From a checkpoint of a small transformer trained on Wikipedia.
Architecture: rotary positions, no biases in attention or MLP, tied embeddings, attention and MLP in parallel.
Training: a variant of Muon for these matrices, 6024 steps.
MLP neurons of a small language model. Each row is named by its layer, matrix (up: input weights) and neuron, and shows model dimensions 16-111. Each number is 128 + 24 x the weight over its row's rms, rounded and kept within 0 to 255.
A block is one neuron, or neurons of one layer that tend to fire together. After each block is what it responds to, as a language model described it from the Wikipedia text at the highest values.

L5.up79 [144 136 110 188 168  81 124  85 113 137 120 125 142 125 127 157 133 141 149 118  99  99 126 133 129 181 123 124 133 141 151 119 108 160 144 121 140 144  87 119 122 137 106 149 154  95 130 119 112 151  78 139 166 108 156 113 120 135  85 118 157 133 155 122 142 198 143  87 148 141 116 138 152 145 121 159 103 117 118 128 127 120 108 133 144 111 148 145 127 161 117 127 125 144 149 111]
L5.up590 [124 112 120  65 185 130 144 173 115 115 158 138 153 162 114 149 147 133 106  49 131 129 128 113 125 113 140 133 166 131 138 141 119 120 108  98 152 115 114 115 120 127 153 115 114  79 145 125  94 128  91 125 104  97 129 137 102 137 102 101 193 132 165 112 168 122 152 123 145 128 115 130 116  95 114 115 114 129 100 150 105 142 114 145  94 121 170 122 135 104 127  89  87 122 120 124]
L5.up879 [132  97 124 147 162 106 163  88 115 117 161 115 148 158 131 147  96 121  93 122 128 100 124 109 117 129 126 118 175  87 164 154  94 166 155 108 111 154 145 158 150 105 111 134 133 111 116 133 113 158 142 153 112  84 167 101 146 115 109 117 126 122  91 129 183 140 129 118 155 125 167 139 117 127 114 138 129 127 163 137 166 115 139 134 118 129 154 127 120  96  97 100 177 146 142 181]
L5.up937 [145 105 128 140 109 139 143  52 139 115 152 116 171 114 155 164 141 147 101 106 116 113 127  95 131 102 109 143 130 132 143 138 135 101 115 109 141 139 116 126  90  93 131  86 136 102 139 113 128 128 122 126 141 115 142 163  94 158 126 150 169 110 135 127 110  97 121 118 128  94 136 148 126 106 138 103 144 111 145 114 113 107 159 131 149 147 143 105 114 119 135 137 111 114 110 146]
Responds to: Relative clause openers

L6.up19 [128 147 149 168 111 164 129  86  79 174 113 107 152 134 127 135 115 121  95 109 142 127 123 158 119 106 102 112 107 119 157 113 138 110 118 114 140 142  94 152 115 125 115 118 139 128 124 118 128 146 148  93 137 113 145 120 104 100 140 120 127 144 128 124 165 125 120 122 133 154 118 131 132  95 103 156 135 130 121 114 129  96 131 111 130  88 127 182 148 128 151 127 133 185  97  78]
L6.up209 [116 170 132 125 136 114  99  88  99 109 108 184 190 138 131 132 127  97  69  99 163 155  84 111 148 121  92 170 144 130 131  91 109  87 111 147 152 153 115 125 117 117 113 118 124 151  91 148 145 136 133 121  99 134 126 133 111 162  59 139 113 109 110 113  98 115 107 107 148 152 126 131 121 156 153 129 101 145 156 156 171 100 164 124  98 157 118 125  91 107 116 153  85 111 114 128]
L6.up641 [153 126 105 168 127 109  97 115 118 112  93 127 105 142 127 120 120  85  88 106 143 127 114 102 150  88 134 131  56 164  95 109 140 172 168 156 110  88 154 131 126 148 131 121 119 141 132 118 129 150 125 112  79 135 115 103 135  96 146 126  96 126 104 132 132 173 127 110 182 109 150 109 150 142 158 151 113 100 128 141 142 111 134 124 158  85 148 148 116 109 137  92 109 144  76 160]
L6.up893 [126 126 134 133 135 132 131 137 126 143 181  97 153 136 109 131 149 123 138 125 148 153 179 133 121  83 117 147 119 153 154  66 133 150 149 141 162 130  78 131 128 111 127 138 129  84 118 136 134 139 121 118 130  95 155 104 152 137 148 152 112 135 153 137 105 119 102  98 165 118 103 155 122 129 103 133 123 114 149  82 132 121 112  73  89 128 151 101 144 157 130 151 163 111 101 122]
Responds to: Possessive apostrophe

L6.up28 [137 128 114 165 146 186 155  93 108 137 107  94 113 124 128 140 124 149  84 145 173 132 171 130 121 119 138 141 156 114 142 127 118 149 138 144 116 142 137  81 130 110 124 149 125 141 164 139 100 143 124 139 121 128 101 111 158 146 144  97 115 111 143 163  70 158 147 101 197 135 151 128 130 147 118  89 129 149 121  90  98 104 135 120 122 187 167 115 131 118  96 140 147 137 143 126]
L6.up85 [116 135  94 137 128 125 207 128  86 122 122 136  99 132 168 130 120 165 129 140 194 113 105 141 103  80 176 193 139  75 121 123 129 161 147 147 158 105 133 163  80 120  98 130  83 132 126  93 146 129 129 159 148 154  97 122 160 133 117 137 145 151  90  86 105 137 138 138 104 119 155  97 115  96 119  72 183 125 152 118  98 110 102 140 115 155 124 154 140 106 102 122 102 149 148 165]
L6.up309 [115 119 170 142 108  90 123  94 127 136 143 146 143 124  99  90 149 133 140 117 121 166 157 107 148 119 149 146  67  98 164 110 132 117 100 112 103 131 148 112 113 119 102 111 114 132 151  95 154 153 118 142 163  74 109 149 100 137 120 142  87 129 139 127  90 147 145 102 130 166  98 148 144 121 121 131 157  88 169 124  49 134 158 108  72 106 128 175 144 130 151  97 114 146 141 134]
L6.up337 [101 125 130  96 124 115 150 126  87 142 140 111 101 108 147  98 127 134 105 131 134 144 139 107 173 142 141 165 154 103 112 139 155 129 133 111 114  83  86 110 116  96 107 149 126 134 132 120 157 135 117 140 104 144 112 133 138 134 119  80 171 146 131 119  71 140 121 101 132  88 150 133 165 115 148 138 169  84 125  84 110 136 138 160 126 136 122 114 144 126 140 129 119  99 133 101]
Responds to: Proper-name final pieces

L6.up9 [125 127 129 111 129 126 153 169 119 108 170 123 135 117  94 109 148 136  76 131 108 138 144 101 129 126 147 143 184 159 133 110 122 124 121 121 125 126 129 140 135 155 145 113 122 161 126 133 168 131 112 105 138  61 107  84 110 124 120 127 157 151  95  97 150 134 162 136 167  99 119 149  71 137 127 122 120 200 115 114 109 158 113 157  72 102 116 133 156 131 130  92 133 150  99 141]
L6.up847 [142 159 105 158 107  93 135 124 126 107 140 172 150 100  89 108 159 156 115 125 104 122 122  92 132 111 191 140 140 116  72 132  95 103 163 175 150  89 148 138 134 184 118 128 103  91 132 158 141 110 120 150 123 115 144 136 120  89 130 120 104 152 112 121 124 140 124 116 134 105 129 131 153 140 147 108 138 138 106 109 150 136 108 144  85 153  85 112 104 170 121 106 123 100 133 159]
L6.up1078 [ 94  95 117 150 121 145 110 116 157 102 139 142  92 107  88 131 113 154 147 104 120 136 104 110 162 128 144 123 149 179 111 133 117 107 146 171 117 129 121 193 157 117 125 160 102 107 151 145 123 108 150 129 102 111 123 152 112 111 144  88 125 126 128 122 113 121 159 161 137 111 105 122 144 141 150 131  83 121 138 129 169 141 106 160 141 116 113 153 118 142  71 150 168 131  98 131]
L6.up1468 [ 88 116 141 117  84  87 118 120 125 142 166 100 129 150 125 120 147 122 173 113 172 134 115 154 110 126  89 115 150  90 154 164 130 157 126 132 129 103 122 157 121  89 137 126 165  84 150 105 134 124 115 113 118 101 139 118 142 139 150 163 142 176  74  98 160 114 135 172 157  95 138 160 126 119 108 100 160 122 158 121 121 184 141  93 107  92 102 129  97 116 125  86 156 152 139 153]
Responds to: Verb-object boundary tokens

L5.up574 [127 161 143 151 110 119 114 132 126 120 131  96 145 126  71  93  92 118 126 137 137  64  91 155 113 131 161  82 136  85 109 129 139 111 157 140 139 134 105 137 119 124 100 111  87 148 135 194 114 124 149 117 135 140 104 111 128 104 156 116  84 123  58 111 136 166 137 104 156 125 101 168 148 110 167  94 136 133  89 111 190 112 128 105 100 130 147 141 142 156  72 144 114 100 131 117]
L5.up986 [168 135 118 117 146  72 137 135 165 127 105  93 150 137 130 156 147 119 122 144 156 123 113 174 122 110 125 107 155 135 151 118 105  85 114 163 148 139 150  98 146 118 162 132  95 123 150 154 121  91 155 153 160 103 107 128 145 103 112 112 133 167  67 134 130 185 133 108 151 107 120 104 123 157 147 151 149 157 119 128 154  93  94 144  83 143 133 164 112 133 150 136 106 107 102 178]
L5.up1425 [186 159  93 142 144  89 151 102 158 149 140 155  95 156 155  65 110 146 126 132 101  96 140  98 115 114 157 109 126 170 154 128  75 115 118  82 173  72 135 141  91 156 131  91  95 148 112 155 155 142  85 153 127 109 135 159 117 150 100 109 137 124 145 126 117 154 153 154 147 130 105 153 104 159 112 113 125 140  87 127 178 100 140 131  94 136 165 119 109 147 157 120  69 117 115 153]
L5.up1480 [168 114 168 135 163 110 158 155 122 121  83 147 187 165 124 133 148 107 132 112 102 125 145 131 125 109 103 127 113 152 179  59 114 132 127 132  74 128 176 150  98 132 140  99 148 107 142 122 120 147 147 107 170 143 148 133 136  97 145 130 150 152 112 132 160 161 120 114 132 137 140 139 112 150  91 146 149 119 130 125 115  76 126 112 121  68  90 124 140 130 136 123 155 131  99 172]
Responds to: Verb-complement openers

L7.up52 [153 142 123 167 113 138 148  95 154 113 135 127 144 145 169 138 145 126 146 135 145 107 137 153  88 156  99 143 155 156 106  95 135 108 136 175 107 120 111 111 117  75 151 129 161 143 110  82 154  98 148 100 155 128 137 123 142 157 151  76  99 133 120 120 151 138 145 128 125 131 123  76  90 180 103 141 139 138 121 110 157 121 144 146 143 145 149 125  90  95  93 111 154 123 116  87]
Responds to: Place-name continuations

L7.up960 [162 139 121 158 141 122 113 122 132  65 115 134 136 119 115 136 126 109 142 110 149 129 120 118 141  94 100 107 103 129 145 139 139 164 144 140 117 119 144 129 121 127 124 102 183 128 129 143 127 158 100 155  94 153 128 151  93 127 147 154 108 137  70 101 148 100 145  89 105 115 130 114 132 144 154 111 128 154 145 122 177 168 152 138 172 102 127 121 105 117 120  67 151  95 152 135]
Responds to: Possessive apostrophe

L7.up319 [115 108 112 134 129 109 102  84 112 119 132 169 120 107 102 109 143 105  76 101  76 174 121 149 198 125 155  79 180 126 148 139 111 108 111 131 127 115 134 116 123 113  90 156  93  93 136 102 140 132 114  97 203 156 129 149  97 157 131 147 124 161 181 111 126 147 155 145 155  90 136  98 117 123 112 123 136 163 106 109 130 162 100  97  99 133 116 150 118 122 130 141 117 116 110  84]
Responds to: Slot before a verb

L5.up364 [160  90 110 104 125 133 130 112 150 131 119 132 154 156 107 144 146 116 141 135 124 144 132 108 110 142 155 152 103 156 219 161 101 121  39 146 126 162  49 144 135 149 132 101  99 119 146 109 159  91 156 138 133 131 127 164  90 120 124 132 165 134 140 145  73 128 118 142 143 130 105 124 155 107 137 115 123 129 170 103  77 127 127 128 105 120 119 103 120 111 107  99 128 110 166 122]
L5.up837 [115 107 108 129 153 164 125 126 127 146 117 128  85 154 128 151 137  92  82 180 117 112 120 132 172 141 130 163  91 111 120 104  98 123  92 178 147 131 105 143  85 115  92 108 181 181 131  95 136 148 143 142 141 108 158 136 116 148 120 130 134 110 185 126 137 130 167 180 103 162 128 122 168 114 132 109 115  92 131 153 134 119  79 138  84 127 138 121 110  98 141 123 137  55 132 122]
L5.up1463 [151 160 138 151 111 160 103 106 130 116 129 103 161  68 164 145 121 150 119 111 120 144 174 117 158 116 134 104 127 139 103 125 119 119  96 172 113 164  90 122 121 143 123 123 112 146 141  82 135 124 144 131 138 148 125 158 135 106 138 132 132 140  96 127 134 115 121 154 126 147 156 152 121 162 127 118 122  93 134 138  64 103  85 126 142 167 111 151  93 142 112 149 134 101 169  99]
L5.up1508 [113 108 165 180 110 151 125 122 120 120 102 134 116 149  77 113 146 144  97 151 157 118 130 110  99 118 140 124  98 125 107 120 182 158 140 147 148 190 155 162 159 164  97 145 125 147 157 146 123 104 147 133 111  97 113 130 142 116 111 167 118  94 131  85 104 122 107 142  95 162 157 119 133 115 139  83 120  95 122 143 126 155 160 147 131 101 149 121 124 185 166 164 152 119 127  86]
Responds to: Word-completing final pieces

L5.up33 [173 105 146 128 146 152 116 148 126 112 118 109  55 146  98 131 110 115 135 107 141 168 116 123 102 157 132 134 103 143 121 105 144 141 151 145 130 125  77 135 138 111 143 126 130 118 113 131 144 121 109 152 121 112 155 143 142 111 132 136  95  93 134 157 107 145 138 143 138 123 100 118 107 146 122 187 142 159 152 119 158 113 128 138  64 103 163 101  80  92 162 124 168 139 116 116]
L5.up661 [ 80  88 121 107 125 126 117 122 154 150 154 183 162 144 163 145 156 148 140 121 100 130 136 136 115 131 149 133 117 146 119 147 144 126 140 156 110 124 115 104 144 171 158 124 116 134 172 134 149 152 158 122 116 124 100  95  90  98 143  91 125 127 109 131 100 137 121 117 125 142 125 145 122 136 138 119  90 122 143 135 149 166  77 115 119  99 122  85 119 102 106 155 160 163 118 118]
L5.up956 [146 149  77 142 155 131 182 100 130 167 164 123 154 126 113 139 148 138 128 179  36 100 159 117 130 127 155 155 121 102 145 170 110  79  99  91 125 123 160 116 120 140 111 102 135 113 109 138 128 107 140 137 125 141  94 180 122  88 124 139 129 134 112 136 136 159 142 139 154 106 135 127 135  57  85 119 145 107  91 114 114 125 107 172 122 105 163 105 130  95 166 142 159  90  98 135]
L5.up1017 [ 98 156 127 104 135 116 141 101 134 140 123 135  96 154 102 169 124  90 139 126 139 121  87 115 160 102 147 135 141 148 121 135 109 148  63 128 107 141 206  85 106 174 130 140 141 132 113 124 145 134 153 144 120 114 135 111 129 136 118 131 137 181 151 125 151 110 159 154 175  98 133 162 103 131 147 116 156 162  95 139 169  95 115 128  89 131 129 115 104 149  50 160 164 108 137 119]
Responds to: Possessive apostrophe

L5.up240 [104 137 150 143 118 148 179  95 122  90 136 175 176 121 102 117 134 117 157 135 121 168  93 173 108 144 134 115 127 125 126  96 113 128 139 161 104 106 140 149 148 118 122 163 145 126 138 114 105 128  96 142 130 122 129 108 105 138  89 133 166 109 127 139 131 167 133  91 136 156 108 135 111 149 104 133 103 111 146 147 138 128 116 123 120 134 142 113 142 112  95 135 142  87 119 144]
L5.up727 [134 143 142 126 155 128 153  75 147 142 107 159 113 115  99 147 124 102 144 177 159 140 144 113 102 114 145 153 160 160 141 104 128 113 134 103 138 141 131 149 142 176 173 121 113 136 119 123 178  97 162 122 137 134  88  92 104 124 118  74 163 122 144 122 145 127 108 144 147 119 105 155 142 146 127 143 147 138 143  93 167 144 124 120 170 110 137 147 123 127 154 117  78 143 134 136]
L5.up799 [124 139 111 146  91 111 140 130 135 118 126 154 140 147 116 105 124 117 131 101 133 129  92 150 119 144 109 141 177 136 140  88  98 121 142 119 192 122 149 123 139  84 114 131 105 144 172 155 187 158 138 130 106 136 153 129 121 121 139 135 130 122 133 178 126 141 154 114 161 111 130 139  86 118  99 131 144  99 128 121 128 140 130 118 127 153 108  82 149 136 130 114 147 142  80 137]
L5.up1145 [119 122 104 141 117 140  87  82 122 115 123 133 188 107 126 161 125 168 135 131 149 123 151 126 114 137 136 142  72 112 151 139 108 153 120 117  97 113 132 101 161  93 116 156 141 143 122 165 136 135 128 136 161 130 143  91 117 168 165 120 124 139 161  97 137 124 118 116 108 100  74 154 106 115 129 155 101 199 139 155 118 116 126 120 146 119  85  98 137 113 122 117 167 101  99  95]
Responds to: Place-name continuation points

L5.up517 [106 160 150 115 141 108 140 126 164 105 119 117 120 140  84 143 107 111 122 159 153 115 124 108 115 103 113 110 123  97 164 114 115  81 112 114 133 100 108 144 150 114 137  94 121 149 102  59 114 121 119 139 140 135 104 121 146 138 135 145 160 147 141 131 148 150 128 118  90 110  67 152 155 124 144 124 125 135 142 178  85 133 128 128 133 113 104 114  96 123 103 130 106 107 107 107]
L5.up652 [ 99 125 148 131 117 155 104 139 103 144 123 149  94 117 124 143 127  92 139 147 149  86  94 115 138 101 142 149 125 155 132 100 182 113 169 123 121 141 145 155 139  92 110 107 114 113 159 102 157  86 117 145 135 142 150 117 154 131 168  98 113 133 124 150 113 139 133 154  86 122 130 145 155 140 138 125 149 120 116 112 132 103 137 157 143 100  79 162  74 135 155 162 133 114 128 163]
L5.up660 [151 128 142 127 138 169 138 149 107 129 139  99  98 115 101  90 136 140 139 110 128 100 117 118 125 121 150 133  91 153 122 116 115 116 139 110 126  91 160  97 109  97 101 120 140 108 141 115 102 123  89 158 128 121 128 118 117  97 131 127  88 152 124 110 100 111 131 122 109 139 105 123  88 159 160 131  78  98 140 156  91 162  95  85  91 157 146  94 157 156 106 123 104  70 135 113]
L5.up737 [131 121 143  75 121 121 104 136 131 127 132 115 124  92 142 165 142 125 144 141 186 138 107 100  82 133 129 151 130 148 133 133 120 106 124 116 143 150 151 147  98 105  87 121 182 147 112  91 138 118 115 122 145 156 142 110 166 155 108 129  96 116 134 128 125 153 120 124 134 122 150 110 142 111  96 108 108  85 129  85 140 116 130 146 119 126  91 125 137 102 103  99 179 151 144 145]
Responds to: Mid-string fragment continuation

L7.up1063 [144  84  84 142 129  96 119 151 139  92 174 157  97 173 133 116 140 156  60 132 159 162 130 145 136 117 104  67 137 168 151 135 169 136 168 147 149 105 131 146 125 134 127 124 132 145  99  68 216 136 125 168 131 134  86 122  96 128 125 137 146 129 103 123 128 148 101 134 165 120 109 136  95 119 131 126  99 130  93  99 161 162  93 143  94 140 134 138 107 149  90 140 136 145  84 115]
Responds to: Transitive verb heads

L6.up234 [123  79 146 131 129 119 192 149 106 119 153 138 112 140 134 148 113 155 107  96 125 199 123 160 133 102 120 176 115 158 141 117 142 148 138 121 119 146 131 116 121 125 111 138 157 185 134 115 118 138 137 172 144 139 109 142 164  86 149 153  80 158 115 136 132 136 151 118 116 156 158 126 120 144  93 110 165 115 128 126 116 122 149 102  84  85 110 106 118 146  94 117 145 131 169 106]
L6.up357 [172 170 103 118 117 140 172 121 152  91  80 138 134 128 131 146 149 151 137 115 144 118  43 144  90 115 130 116 144 113 134 115 109 147 132 159  87 131 125 141 144  92 142 159 118 155  86 157  76 178 160 108 163 162 136 114 124 150 161 104 139 141 108 150 145 134 131 124 124 156 151 166  99 154 118 146 131 147  98 147 125 103 140 123 133 114 172 125 175 136 128 147  97 105  67 141]
L6.up546 [122 135 148  94 104 167 169 138  97 141 108 147 150 111 159 140 133 142 126 109 138 120 125 125  91 127 117 122 102 112 111  82 118 121 111 116 114 120 106 113 126  71 121 120 143 150 113 145  95 114  91 123 154 131 135  80 107  99 137 116  99 146 105 179 147 128 128 153 132 124 142 109 118 129 162 128 171 121 116  83 124 127  96 127 113 138 131 122 115 134 139  85 156 107 113 114]
L6.up991 [105 167 182 136 134 164 131 121 125 136 107 173 147 142 139 128 120  49 136  68 104 103 153  92 114 151 126 145 159 114 109 101 134 160 183 108 130 130  87 144  88 140 149 132 124 157 183 137 103 114 117 108 112 145  83  82 140 104 171 123 123 112 135 153  92 174 133 175 133 144 149 102 111 110  97 149 109 140 131  93 113 140 137 108 153 153 124 155 104  89 137 121 125 110 117  98]
Responds to: Comma after place names